Weights of a small transformer language model: MLP 2688 GELU.
MLP neurons of a small language model. Each row is named by its layer, matrix (up: input weights) and neuron, and shows model dimensions 0-148. Each number is 128 + 32 x the weight over its row's rms, rounded and kept within 0 to 255. Numbers have three digits each.
A block is one neuron, or neurons of one layer that tend to fire together. After each block is what it responds to, as a language model described it from the Wikipedia text at the highest values.

L6.up203:083099140132140159094162168144058093120062183067172104139113129127130077110115152117040065154180113134132096172197167124162160079105151091150096171153094121119137190186075086114125136181077139049093178194134202172181129115120125126096169139114119088161106139115133131156099164120108075151100120109184123151123056108121120074144141105140144134110095123055066108158116073122131143124135123117175129144133080135069101125117123085176154168195138165140
L6.up455:093116182108166147066111208145154117141110089165152140115136131172107193093149157096127162138217104152169150145124140064102105127161099124127128102181105113153117207128135113112111134090142151124149199190108159085178075089071112109134154186153149155049128139093128112163135133154122155121130112124147080120082181093172128130095110067086133079148112137129132116081123107202067115141162134128163097185108075133117074165086155120121172135153107093183
L6.up644:145083112087087124084146168129167100095150125027162161166088148110064105176097118074109104122174131115173101093169097122161094145095122119188085142136122136157092151116173104086135189138136144117105092155148116095117107151164105155181125113196178099154160173156120099143138166143137152173102087153201168110111129124153097092154161104125116125144139119124176140110099094106147135060134142129095133099137113084081103146086103116143188148123114063177
L6.up1119:124114164093116122115120163117125156127130112133127151119113163154105077107205161134121154136162143137147155123128124077130118177144131124113080105137123189147130082104152111103146127127079068122094162182130145086155080101163087111177124193083077120169126134086133174186141150167107139151103114183134089181187134094107151090120100084042187064204148161137118132113175122214080127117103106115102103165162136081141107110074135108127135087100114070179
L6.up1144:077088131193152140077180090159121145150109135088118144105098124164178129138136146131160088173155076130159164124138104086107116154072110129152112129048075135124073133113137135153208142173181107041132152134118077088138143097122119166142100131135123108128139128128110109126140134149115097126162101137214139174125136137157154143125159140169159118121093106176131133125179137092118081164163082158094112155116154098134099061065094116112126156146141069134
L6.up1225:137170145127173132080096182121109188120139146108119149080098161118138132173110122128132135168116126162145124090103121121153146131122138130178080133096066070124121181123121102138150156106099070098076057140104131102126092118116159194134190113176152177146097097143072100141112171133233142138162119155159169196132152131152112071083106083156150168152185093120178160116156106120155134116118108115117126148164127105146055137088110132186121114133113086134
L6.up1348:121117121197163136089145144176089176094130161164181180112119165148143126127175161092138160164183117122095091095115103106159044114098105114103143133127127121150109152144139176146115127092181096127106112146150177125185086109165099162113174144155169103090139182135123098133083078156167124133159120163122115150108164177122123084132121093137120100174176110136121106101074190153119130089120086141107092163081189114099098062104107103178161094180132182163
L6.up1718:108144127135080146130118166136115158114154168127137085143143134140110155141119104160111115178145052144143166133145092124083074158153081131139151137067097092095155119144138092111126125177122111099086114200144153143148089047140179145177158210157180170096137134113086118130144215090122087178156143124120071154091061169182124109176119151147116115091139130081121152090104162167132098103117090112092155255135168141088088149111158096114202133172130137103
L6.up1769:157113110117089127110143129096138156085113139119123122118056098130092060116110089093103147157148134166165145114155124087125075141081151137202109147082156079125079124093125124077163108124171120136115174215142075124162070124105168109095154182137209186169084144192100098150107132114163107141092093121122133099064097157125101146116140152076167059122165149174133122086108127151069143145126084090097143170137142102136085148106165184133135150147134124131
L6.up1790:123130165081061099084169147084162186110150104124185105117054136154084111104183123114134153137156147085171132119091134102109139078170144073133107137105137154128101106140179112042093108143162089114125137198126138117108084101111130140193161220168175159129107098092142147145150175097167099067057126151108123129058117119183108087130102073120142103164136155084149108142124175139105134104127199125102116177107119074146094133116116090184213165141155077166
L6.up1997:170133163115106095081137075150078152148060154104147059149138198142112110152180096128165172165194170149154120142132117103117065134100130099148110086120116134137140165168152150092050115132103160111091115139118132133189176077155139122165169140064118146049059133088128132142145178187094079169115112163098159134135176109122140156119125046092122122103102120116084129095143063167104188078146112153123143214129122120077132114113117080104193176139181134091
L6.up2086:185149172136118089123145143104116140134076142143128129143094110093097145089109168077122132165176115100118198121124167097091116176143107130191097135147107121107127167135127117157114172194136100081077125171142115142133131139072112145159158148143158157095132125099125151164114150112134093194169087122066115175085136100131189097106096092061102115148140136068147099147170157148097125101066145131138102187114110134138144087143147184140140119212120091141
L6.up2228:120164137124115165108156125172122193119164145131036107138175147209092148147095111094161130131154172071102147151119146068104111122089095115133122144126108118118187099170090111095184137110085107114095165130157135117111046150122120174144103129127088150132142180180071121160134145157172161139094086125110183159129084078132166105130124157113087110141211154171125145194125135178097083102167094120158145132069182098094106100094159058176182139120132136165
L6.up2347:167090128141093108109099145146027144126115106119090163150142136134138153178112156138125139137148113102126140135140089131117134173146153110194100127137146069071070159068114109123116162139101098130132152117166082098184102139101107099101118159153179152115105138115144085113120128134147158133099110140133138132064102161119088161104161138064174148177151115109103126171126164162161104071146118154113063133162163159091152166172126112141188117155169152085
L6.up2355:145093086125127157080150226080167152111153139131107184159149078197093187113130152159136135168135108136117152171070102103087181132092137127119190099165091155107155142148163106149122137174148151091145173165116144112095076164099111181115136115193202132083098100141074113149029123140128067133126146175151135130101148079161160120042114086119139105111100121107158140154145122156090189117128164137143096225081137128097073146059133128116120130116084162175
L6.up2555:161105165095136145105143207105089178093129105075142083145179160147111155107126129129171114197184152138164125162132120092141076207108140129110124144073045093170113140141107128153100218081098082171108118133080122109131126115080153123116162184165194116107126138133080175116131160123090128130160107183138145170087098207091155179120137102050173080102130105124104127144184074151129163146148097153128079223081084138136086111115128127105152133149135124159
Responds to: Pipe cell dividers and semicolons right after a number in sports or election stat tables and score lists, e.g. 2–0; 0–0 or | 3 | −2.

L6.up3:120144172130141087165137132127092175177175154121141166097069141166121156104131118092094074198085042085122108122116134096120118127067166090138110193177110122075147236123100129088115162122112128108079151196042104067068091151136101121109179159095126116161095188109136163136118152113126093144099115138150145141114169122182160178178096113159193118164157151139175084112096123130068148147120182093132131165122094129101091139064097153151144090138092137136
L6.up134:128150156174106098071127134111118095097126176113141097119123146132152128098173103111103127133170104152139110159127134154121124092097187109177129120145089118129068129093084132113122118134166101072078130160042077101083123140094111069150120121200133112170087128054063144143193131119114114108125063134124151113166098058139089201095091118113164140213109166166176136168211133134176151147142111091095140115125198128155080141136164126146209081166083157202
L6.up151:130095151100131143067157132132120124211095136128124110110137132095162132168138085143114095145198044127163128127109052144164106152126102075157144124166102102119178162076117150132145116125164153165073091076103105134078114124165124059127164095157162116093090132172129125116190183170141071176110152122153161156133136079154113153106134113163141104147102137125194146087147076132051174167178105053144137110121154140118098097112144160107203164183131124130
L6.up447:071137214190136129106135098202129205146125104115188141106170131109090121107138166162116149140180171087139118114124114124096098075104178100100113077206088112136135128123136157054165119110111127098080169128161135134136154199138131115124136114105070180210174169082118105209085176165140145107103150136116142210094119082063067135099045177102133080122157153142126166126138168155095111147124102142136124109087169128053109146117155142128097170216093154086
L6.up612:115076210170082140066163206110096166153162134070169125175137080131092132153113116087176083137138125082132130103134058089084104122136075068120110139176092103114138171089120119126129198100124135123111146178189100150171137158160157086134124073119119129171114126093100136123129158137191125106087132119126088176131164162187139122124115101139163094177142125137122112069097148123077129150131109136082130135125169126120068121123116150119062109136130076102
L6.up828:133139206218121082098137119143207155124139163105154193068087123134196167147163173120150095149130122100198155109077119077114089102121168110109090132196067075108020153133103153133155152122107094121068136161114107093142103159068156093169155167166107116164157174090104133144086122148123109165132141088116153140133152110136160162043097090141140166101116136136164191112088144095108148187103170060167113173149177098056104093161126138147087145106145145153
L6.up1077:120092142124126104085065198118103128121104117113082114108105129155106190118111166109183122135183145131061109138110096141087113121121187086121148200145127139125069133133122161115162108132135088155077129132145102096116115148141123116071155142125110116157071117142037110176136154169129130153126167125153088120109122113117144149117171073178148090129160183132170057076138156195068170150085063132130120158067189073087146146154118117116136095132164093070
L6.up1180:093122164126104140090138139131119159122147146083097099109088166102132137148121154086118105153184085151159156159121091113142187096185148125153043169201108113116153155113121129165159153165133106114133198182143126082132057162119099151068140132152109184128116085088153100153109161154163084143132121157201175113190149079109110128124139157140131149134129126114147190113071153162157119146162103096165145155107137087118106182118123101175169103148112135172
L6.up1371:038134174139079130138115147109152150097154168122103132085142194186128135124118161102132151164167101057165141174162117123153122125153133159083115138137070128127106190132113088133157136159147111095121118148099131155160088117124076102115128170178146147172086115096089146130083101099122112133165128149138137115155166091090095191102104132135155143116152075147118145184143122171105140152132132119189118126046170096153098129061103167133150115097075128107
L6.up1640:128166188159096122068172096158157135204163112130100122128138126151183156106113139147153089140148168164083110127063116164096142115190113094180128103134057109167095149151063145102158133131106162182056117162155071111091098118143127100129136126170088173142158160092080122144106176059149136190161155093161135163138109115147164139113132105166183109132129146138190165113122179120086128090120132099104100104073167192125099150075131127140065108188089134105
L6.up1645:105125154164161165114160141188145130120143148144094150027179143134157127135147139092158122193144132066167087126117112074149152117117163112142092093177111126113084167121100121137152117111091123144015083183050143112132132126132108171163169147130085119184140102144075105181134150150147100164100103131121134153139136136141112104126127103192129124123156148083218115141125157126138160124079098112124152106072116146104112139119146128122101126202082105162
L6.up2026:095113161132112137093147226125113126194118102130107093163145156141132099124148162139116089140159127132161121157147099167125131144176082128157124114070109109145191171099104136146167078130066077095090143129109079068095098131146133079112141143107135141156105140126147130133120130149169125151099106177182051128123142128154150121085130117154171140207139158139165222115080153106094145166104107053124153155098135133130131154069145137184195074156114190065
L6.up2036:118131210146134140076119149094127138130081194058151133048081155112138140145154111125179090134146099107166123128152147109151110103155133075137092144134103080146099186137162119084187102128116140108050100157079141086116123180119067155124093181138114138176135156079080079165175159130158147076113096143113123138134121137121097133116114085103138093150144105169133166173111133125098150130127154111161116158090112164141145146108079170164169125099107151115
L6.up2202:097149191149142126104155111057079133203089165129100095116127167093083166140134076118187100163119128134146117082130144102082114161095097071132194123137061156131169117170154118123099155136127096088116141124088132102095096139103061149112131175174126205116088093072085116123126161124178105086133056115119118100143157127137116116079082129135098102118186094135155161173148145133115187117104187118089164136126131072134085092147111132114132081128093125132
L6.up2393:110160107187131118112107089109157118136152131065096141105099188138141109104150124087143122109173147103143068163144081099110138087122167089138085150072113138144127147168094179115125087095104116132063169146176093094104167196117130123107149080181136142199167125156109122143145091168196112086145120144081107120159119064124118125098121154120145137122164157122080177173115184131125136141155131151204144149152174156105133177101178137136134118173126097123
L6.up2430:041148175121091113087148163155133132181124126063102134115101177096156135103099176143143086148138123148150138146088150062129113129149154164198098170146081121088041124116138137077130081163102115133063085189105084100158182120157103093121142115067144154181075136153157048119131160161145108082097123192111144120162129087089153147094133135118170118113103119142068178093111129174146150157083106090192105184112170110102122151167164114106190099087106193133
Responds to: The word right after was/is/became or a past participle, mostly and/or, the, most, also, or mid-word pieces like rem-in-iscent.

L5.up1793:087113126172098109142128098120091155158063186094124161159130160165161128143168131130110118123135101166054157076132128055143119132130156121154149111102091108069139149156113126064155125096172151144114156164109138123141134129114083125135155145225096168140135140115069082141118165146206068117117157154133162160129100116137146100076148054160187089162144186115157168185129167118088124089120114132122114168120176127123115089131143091227169168160123128159
L5.up1848:136117173161103124054151145092127161130050103146187097120130108183067159144171145149120108129188079164086111081113163111066102107142155117091133119158103099093116196120079111077118145071147139114109121126061114167122151144170091052107149144118082202150115125120087107190122168150137107100116164179124140102126171077158154110088096134115149094126142125116109104105154136070093135187096151117175159195076131173122129113095130082233155178161136088187
L5.up1924:165145171176144078091142116091161143112060177126157118081092120134148100135159107100162142147162132116116063121174154097093133121186126125099134193126075183136096125172104175129116108104104111124157128159130175060133102194140075134100179176134115120126153097115075122125073095081118074075053148145138140105104128145115160113081072099108146124116072129139152227177126107105072130142099115134140094208128182131069134094120125101155169138128147127125
L5.up2202:122167150121124141129151122152170134143073129123074092181135162150148112143134137159137151119096134141047102135132074123083129101122192103103150111134119134124152076146127108158129117180242136136125139147134160115142079085132145178182115146186150126160112146133051108165124137172177083121170159167170137121110114131144135103105137066118133099107143118089175103167058163147153099106106135119128092145144135111127132103104126086141067149144095090156
Responds to: Pipe separators ending table cells in Wikipedia tables, e.g. after "%" in election results; also closing == of headings and decimal digits.

L3.up763:147125174148132116096111137179090117200118125156165085052098108202149134105095122128098143197099116099125103114135104129153085171164134102126118154165109114065123124164093096126117154155139133152131103145125143121129082144115128169109120151099116142113128129138119146173112097094156071125099145112120133141105116146119170132111137107090161121132057073090123171108109099120066127182079138126205153148165106105127152096150145069097101143140114154157
Responds to: Adverbs and modifiers placed between a subject or auxiliary and the main verb or adjective, such as also, still, and strict-ly, plus closing quotation marks before "and".

L6.up40:179189175130151126162097186122111148121093184130093162045050095187138156127113095127146067183100141168137086106156145113090110159102101124146151149166128159115066180113112164139099130117118105181126127164162156108146116135197112100093128141105153113165146136101139096181090130146197083098136112114156136127029131141098144114109096128148096140128169082148142059103092108189143140133172158116108088163089069070087121077152162078132164163132082166144
L6.up42:156105136197102158122164171080168167110092104109200195056124127126162144152121129084151105184171085180138106068113162152108069145117156078161062089145092115122136126176127130075122157085126164190094139120147145095157123120104166160102106105174079163145112090124079070086100130115141054120119119133100121147129144117131149162065153081118120068171134072152161121204116124171073133150118108078118118129144107030147124100082185088166155159179134097078
L6.up127:154163167151069071131131119156107189160108091044135108171125201162147141053133093116152103226138151152137107107118141107125084075101199109143123095149116166135105091129146150112139149178164131148149130164094117088162129124160078146110181161107151133181112129096136116170136102171168107098135107164094110105054111141117131190105141095167112083138099132143165074123130095182117142177146130106114130163084123129141088093139145127141202147159079181108
L6.up524:150110170128122142131156132140125161117093160058079150086110160138145177160130105057164110127155131122137117145098148120130086115092174096144091081228053098152145109118200082069140150151146157121090086156124137090135131142173075113068128126144140108145100116085091071134138136117108111142118146169100125133110138091119094174077135056167139094118109119095120121129132108174154164102144091107094099138112104145106133163157139134133122045161121121117
L6.up583:102145142161099133097129193107104147152138131098162198129130126148146135146145159110126117203099140128170096064089060115113119169105126086099132102115129164172157094151134106105116140149151091154109093106110091127120213155146135116176125113139094176143126098072087115164139150124101111099102111123122121093092106094179163133085114099099129089154130140123175118164060097172102105107131090148159153155133129118115100113103128144122116149141089154155
L6.up717:160147157100110115140164076171101166154058094067115142122121185140115172136123131185168070193133140150101165162128103085122162170089121061140075122195102140057074130175134072080123112138194158146052056128151150151111096123140130128110067185131104165174142142155128137145103125169158091157153145137105122170065120105107095087133118134123127046144095159108143126133138129145122192172101166089148165124097127070094145098156179096113100162105123192140
L6.up831:151109207178146187129106147127106170118091125099165133120114128130120121141121151166101078223144100148129095097118046071114126138098116061123160113143120129132094135118117112113110093113160159116139106143086120111148116179110093117123160109147121105170127134102094141146078128166175133132098119171140103140072112140110083099105164140192153077136123130141155058150136144168095143152180149119169162103104093080155094101107072141153122120157163170135
L6.up916:130143143198158173098153126153142202120100121066137111129064128099115157123070113112146149134161117071194123099163082115162077107128183085120062127076102089127075140169140101138145149158125138127041080172165156135107112144084088079110131142116156123163151125136119085161172148029121136120106112123138126136070156120132081140120103096086120080132078111132162051164110108155111134129149172126125150149164146165129153083146121141166133168147152160131
L6.up1054:123106189160105121166141061115102161174113154135105144108114130106129144154108127148155072127108149153140116174120151096119070124114151088140111107189120142103085106146176162061148152177161140093089093146139139121106122135147105141092132089152142155176163161106105102144113091097141109089156181166101090104090176078061139146105103103104083137079079137140100110133149134204111153112136153122170143146074117145120146114210128166155134175145100159150
L6.up1110:107139217148141118135160132130083133162121114140092107061114119107102122087102132133176099189130167164136133144133125124119108082091122107186092148201091127103086162132106184044153145161144140123114102190168095115152142157148118150089191121118100131186129143120087080170112121080154162159151143135127109137125144122114163128105092088132123130147066091142125113149170142200114110117121161122118109145069146084097072128195186078164171128144103175098
L6.up1255:115149209116073170104155124083124165103090127139098109141148169158106167115103157106093088195162161161122133091123135103094123045162105132122076068117120143168110113180130086084154124089105146102109124173123124117161120120161092105115170099133102153138120161120121097207110125148178118147103130142146142106103160068115074104141088177159111065117149083179128127175081172175117152130124196084111137103118088115120063097131153133104119092109133107065
L6.up1361:163166130145130101093131111129112158142112125099161174138085139105139127151076161127149119193125138144099133101119127126125109160118116112137124132179103143103087131141110128143133156157126145135106122071140150067119150109183119108103057083092125159165114167087149124148132136047114101090108103120097137106090156160126115091075136087180151112079128118124180101161143140206130173095097135119141118129054181098074122119122114100143137196163129149129
L6.up1622:139137164146109145151144151119077225145088117090075177130093132153119163086076130129149086167127165174126069127175109106060073101103146091149121135149054166119066148133164169147136100127124159148101130102107155116113109148146046123118120135140119132199110100107091106145115111107168079074121148146088098111069155145111124143093112115118067102083105071112132100135133138180108149124163165098126065169119125090075125148188134089133180165179113161111
L6.up1725:124123206139097174079158186138057221156124133118132193122094119098177107132116125069152076134155167117179102112164098106104062141135113112186100098152083113183083140169122117136171143128126140127083098116135186144155098131116056109114110108123120104183129111093160098164119153105099100084155143107124123116115164154129109178092115140205107099111122090124170094179105115207096132104102171055140136112101129101094172157137141148147156158150108105079
L6.up1889:086090155127098153124097148147097135125102129156060160165096146144136135100102117200141075183138174106127125146162131110126129148127166141163093126101107147105163054146155142121174120126063070088098127148085137122187184176157134078104116115107105108165109147083147163169118115111151119078121127185119063165152139080078099111163117146143169085136098101112156085115147105245166124113095135103148134152096142097096146124135186132152148117169117121106
L6.up2603:091092131130123139071113169150112169124151174147123176179087125118132145133134108205112146151232104148186124052112119107026176146129087146098135098099137168103093154134095118147115113149140098125100122104140167138174150142114155140140077121157132144174085160090098081184057136161150128101118132162107129142074093129108122127134078139132115095128120108065140190176047133154122161177099138131173147163126075169040156137052132171154115105120170162094
Responds to: Fires on the main verb, or its first piece, right after to, a modal, or a subject, e.g. "to commit", "would facilit-", "can prove".

L5.up856:114142133158160126074156109162086176146121100132099150093093112123148173157126148154133103156124155167146069055202079075096134108144089100170136146174089147146076137103104172097095144119160127113116108124121161123122113173193105064124096129188187136177162180135115127210102128137117109084155123192130146124082115163101133151081079157139060053158114163089168066106128093154101093117131141132161105175066121091104142135176076150123126189163166142140
L5.up909:125121195117136171135101088150099146180103091097126159131103129149121136196123167146155111140170150167135125083140140083090118150114122119124123116181123123148083130103166125110128163137110066122100124163125093110114121119143062100101168116160121113138165178135136120177128129161141093145135138213082155180109141171087164111046137121166119105124146129121134137111067123222138136102110130100155146174099122138107145159183095110128202156126081158111
L5.up1723:108054222148138159150147165129064150160098125067146114152150147091159145135147135151110102190138159163164154130134138120099144052136147112100144090149091170144101114136137136120185101143175112133126145123081111123140097106167063169130145177123136124182111198148129109169098116122103117121110155197122068120098149110068129088088114073092099087122081133155154103143137133209063174179126182060146103170072131116082142155186162152116138174172116146126
L5.up1979:146107159138103163048127129122072141151063112131173119118097156189123181163157180095111092141098103134163169072166163058078076081130147063099124104181142117122049093135149153152090159158186188187098081097173104167160103171183088053150133090130090124149116171107082089144097100139135115110139180130156132131071156161130122126104111105051127122129077163171147088175106134149094177093142124145164126168127087128118145115235067129177121170109117150123
Responds to: Main verbs (or their final word piece) that follow a subject, to, or a modal and take an object or clause, as in asserts, convinces, sells.

L3.up2182:019101138119067148080110172137110163122082167121113138072121188129111086104136198150154119156170103122154150079174157090081118098116155063145107113133106155106163161148090122169120102167153090144136067170127120133145100165091169115141167178161172169158112127127126140101077150150096066147146132137176179178101116091180154115175162110130180129108130115161144113161119121109089104145183158065115135141092173107080144092107164103156163163117178158183
Responds to: Cell separators and decimal points right after a digit in sports standings and climate tables (e.g. "1 |", "5.91"), plus match-result words in sports prose like against, at, home.

L5.up244:126128169163102139177110108096112127167134110094123076127149138079138140091145160155157086139200118089120093189127156119079117153121181056134128056154181156133104112121137119154076130127131053140065148160103122168096168126156124107131161111155128126153146166084093129127137192103104127103121132181085174120098152106124159089065164139136148090112115125073075103137219145158102104103097122090120144173083161138070115132144159150132124171147125135143
L5.up857:102100146202138163144171145126115112108075119134099102105064118097096188193144123112198103131156099101146144144210117098105115163149197039150147163186085111112116146085145165106144111128147125151015120136142106163163078123105160136150153150144134129122111123143109138142115098164100074143147145147146180110159127158109128085126010064078102122080106134086133141142181150146132125129106128111079161176090131141043098142141085131120166111180115136175
L5.up1058:159108197168110137115120110150112174156103088128105120107144139084152081164172082167141153169152132117120037184113151087097126116120147064166107116180127156107118140153142151109145160108128062146089155132143118127172176164182110080160137114164107119104141190141108084118095141120114132128095132133081171081084139154087121140125126107142166104174072076086114126166119087125100103164173180160153175132087123092091143068191134144166154150158166167170
L5.up1719:084114218196122183123168180126161111191077162104174138098099155124130166136159122187127119149117108080197120094119147087104122154113150052160118103177129107111199091110163101083164165152118097102038112167122083184097096119120126099123100176166178115134121171170090131094160140167108118159162112179155132110067089143125107131102148099069082119101093180081135130143150092199115114144104152088155096126091141103082105101162154148172173140142102159095
Responds to: Opening word-piece of a multi-piece verb, usually after to, also, would or a subject, such as rel(axes), pred(ict), del(ivers), ret(races).

L3.up2281:136143200107184144117113147051106127108069079161154116099134121147141181089155134114137126142104119136104096101185115056122103108113093106092143126160135135121095137085132117095162142113147137152131123138124118059129075111133114102133177187118185144171123180131115069199080108121152122117138158151102120127074179098097133143121062125142081096140014076082091106123109136161144133082135152135132114150090108110123157147140122153212113111157113154151
Responds to: Fires on a sentence's main verb, often a word piece, right after its subject or an auxiliary, in narrative and history text: dissolve, disappears, survived, discovered.

L3.up1436:087139139131093093065156141083044174173093095137153130137099080150113117163092086100125150149215103133156130123127125147106127087188111078149091127180050149067104109121165107103111204226133140127067108125096106088164133119155171097136222173178169120112154187161115090116117152132119080157076123160118158158158132114099076160087120171122105128154041128124123149150166108208070172144148155089155102164132108092145105113158101130137141198119174153174
Responds to: Fires on boundary tokens that end a paragraph, list item or sentence, mostly the second newline of a blank line, plus sentence-final periods and table pipes.

L6.up268:074174093166123117098130153123127117162145134126153090125103094171155165162195171113089154130175141126088119205148131132143172135129118159157075139157065127102075089100128112068158107125109094082081117093047120101112129142114154179092150115156101134114171132092124138052162152105123047131116123139168159154122155137091130163086101135144152139176083166140107105103120128143185184142127139089133129115095178131126109159133094124090193131151128148127
L6.up363:075177123141112105109121167125118126141141111162108176202106080080072059099098127103170166104167147122144167152147152149088149093109145127101128105152112119162147122079105130132160102139126104122115137119125187125246150143126116081164160216130124108154114104139132073144123105126106084048078081120174076153157142123119111159165122087132119172150143202067143095154149133118085103113168112095121177125046182123107095079155138111093139074136117148138
L6.up384:151167162208162108101167122071110172211133119163135197150116174081083121212162189115151132131133133106095118121114080153160154109148159071136135170136109156094108122154113151049117093111110126067118101113082113131176079131132151111102198181168102176116119122111044075160133131142131073116081162164121187062146088112142129152097137112099157118099107123077106103132159188150144134158147183119131132173068181121130118122121094167110124112179149148187
L6.up428:153107145127089093083145136097144117163130120140146141087069208100108105183136164181149131155105042102159113120192133094106108129152135151174134123107135136137107148176140132064059148145201168124082190169123112094068090146098159120115141149132197170100095191152159153099132147174109088113080090114169160114146138149122134111165141114163147118163112172090117191155151074167146126100140079157114089147160109143097145140100134111110089124139175174148
L6.up732:125149201113107100126055167087080155112086163099111105097093126130091151181111110108165141170132106121141176069113116137105125175078116125120106137143059102130121177115172138120151165151098111102123170144114122032109104144138186131166117154171114185169157088163126117127079096120083063144093176114133125111135128106131163107143092147132116141128104096075177130141090134166152135091162111096141148140082172097123101103117173127129121136138119135133
L6.up1003:136166170110094060151153107110131177104128137130127144132128134183129079114115132086122207122115071124081103090137136132115120135124173131107158131161129188132119091141079090086112127139065156126121159120106111131197150112179136147121165121086129133109143150153084133165129181066148097079046157093123134136138094140111094126150142110123210128180131124185123091115138116146115140113155048112115120101132137155131125160126124112107159136181116105108
L6.up1267:138106084100119110128146152117153137150193117092124132127121147112168095144180131100138198099161112049153080130164132110134158104166114094153148147161112136171129085172167133110102154172132149048109131161155125078158136106151162173116188162125130168160177093108106093088215137101117098153090143138209149110138156091150107101133126139112152107182091127114179143113100135124107193057105111089107124125161151112126153152093174138148150133145128141128
L6.up1430:105151145078153095056112128173047134088129164115132148124091165087090146202139191165123171109199110101148125075130116135103114125121148136135111181151088161135113151143141171099149110181130087109062140115120092138184195054132134113101142117152133077122186171094090105173172130189133067064127196148086136150119149178076170141079071116166129092156120163112117126102175128124093085119099122141147118119040145104148111117126129095117124136126169107213
L6.up1619:121120139088098097124123108124102132139161126078072167157147108103150150134141081137106101122114170120137119163172119133145097133159098190154109098171082148169061037125187072108112130163109082140150152132150126162072163167142129180110149223148104088138135170144092132140144125135108072138165104132092163129128080154054074128134167188116069095177168120112112185117218086105130175058120098164163152137132192164123139111184152155099111144102200128135
L6.up1620:095145148141097167083136109133103179101116112127115115083137174161098179174122092110116136121143159092128074135177111125082143121116162112075130128149075197173055115134110113123144128163087031136128117155105132135094143113085174158155148147147056128172162070086101132126112136149091078056121113183177127090146113123118130145156111206132127078105147138133093155127135118171106121134114088081197160212075120147118144125054170132087157152147099172104
L6.up2007:118151090094199145076135136156148162140082126141091127092136097097093132173124156070125122131084090154134135093165127143146158084161168087177146142120080106135122171154165161171159157153124132093118142159158136135118084137112121129187190090137100167143185125157189063106101071194122055173156152093153166106091121101153150198140090174101117082115084118148137171142092102157140132104159154120123109150131156181116141106172144110123117066153165172126
L6.up2249:109161144063147156049107131167073199140111080164138170145057202111147145122188106095155092121152162112154098145172128080132095105143146101141168092177150084085087123144099127126125114120071101073105182117142132141184136090149200112126130221129127190143165190096116115128091214158095082140112171183108158173106110178140125145087128157127114145142093123092167161125170087146132121150170104084119096199077123126096175148119160147173120134117146107078
L6.up2316:090088111123071063083142154143104125128107136177109122175104128180115122084108157088133171112153120122172159165151157147103092083110173114186111152203137145119093138084131134137128145176149081151154139098147162120169176139160115054135118111115115112127155209131115136160130123150096079141110135125115077159084118068123130097132128110145090147140141163143125078135184113118102107114133197159151075163065133106079133111196099129093193118143131189175
L6.up2558:143138125106144131111155181150072132146120147091133107175126089149109141140110097167138156165113085101151101138123137112125109103173142156103124106150069089125128092141095128130153159137141127093105120137171122103147129135101186152192174138155176198109132110127125118086139151187147149138126164123153145121133140136184163157123127124102135153089109125165139048104133161180087085164120090097131139128082146157132129112143119113151152133182157141158
L6.up2563:133132100115121106130157182150133103133153170163115144111125114135141197147114160107149160114190082132155137066078119110139145159088113130171148098159100147122120079163165115128126176138165132107136195163118141123113156090090140102189169178157084133152130134086122097158149115114123178123135111170159137158117148071135121136151102131106117148182093138142163133130136161120115152169098125153141110147096152152076099139087116118118182094148173093099
L6.up2658:090102127099077165131156129121101188123081100147172149184123147194185154194140105088170168150163115146171109135124111061051084078148126123141099103129180144152054115155121071122070080139136132110088145089113094089142050117138158167171105107171162142174138106114062113129119161113161154129045122133161208147163111070172113144116175132075161130103100125110190102145135149139159130141166105146126120145138156163093101159139125116090121120133148103124
Responds to: Line breaks ending a list item, paragraph or table row before a new item, heading or sentence, plus some sentence-final periods and leading table pipes.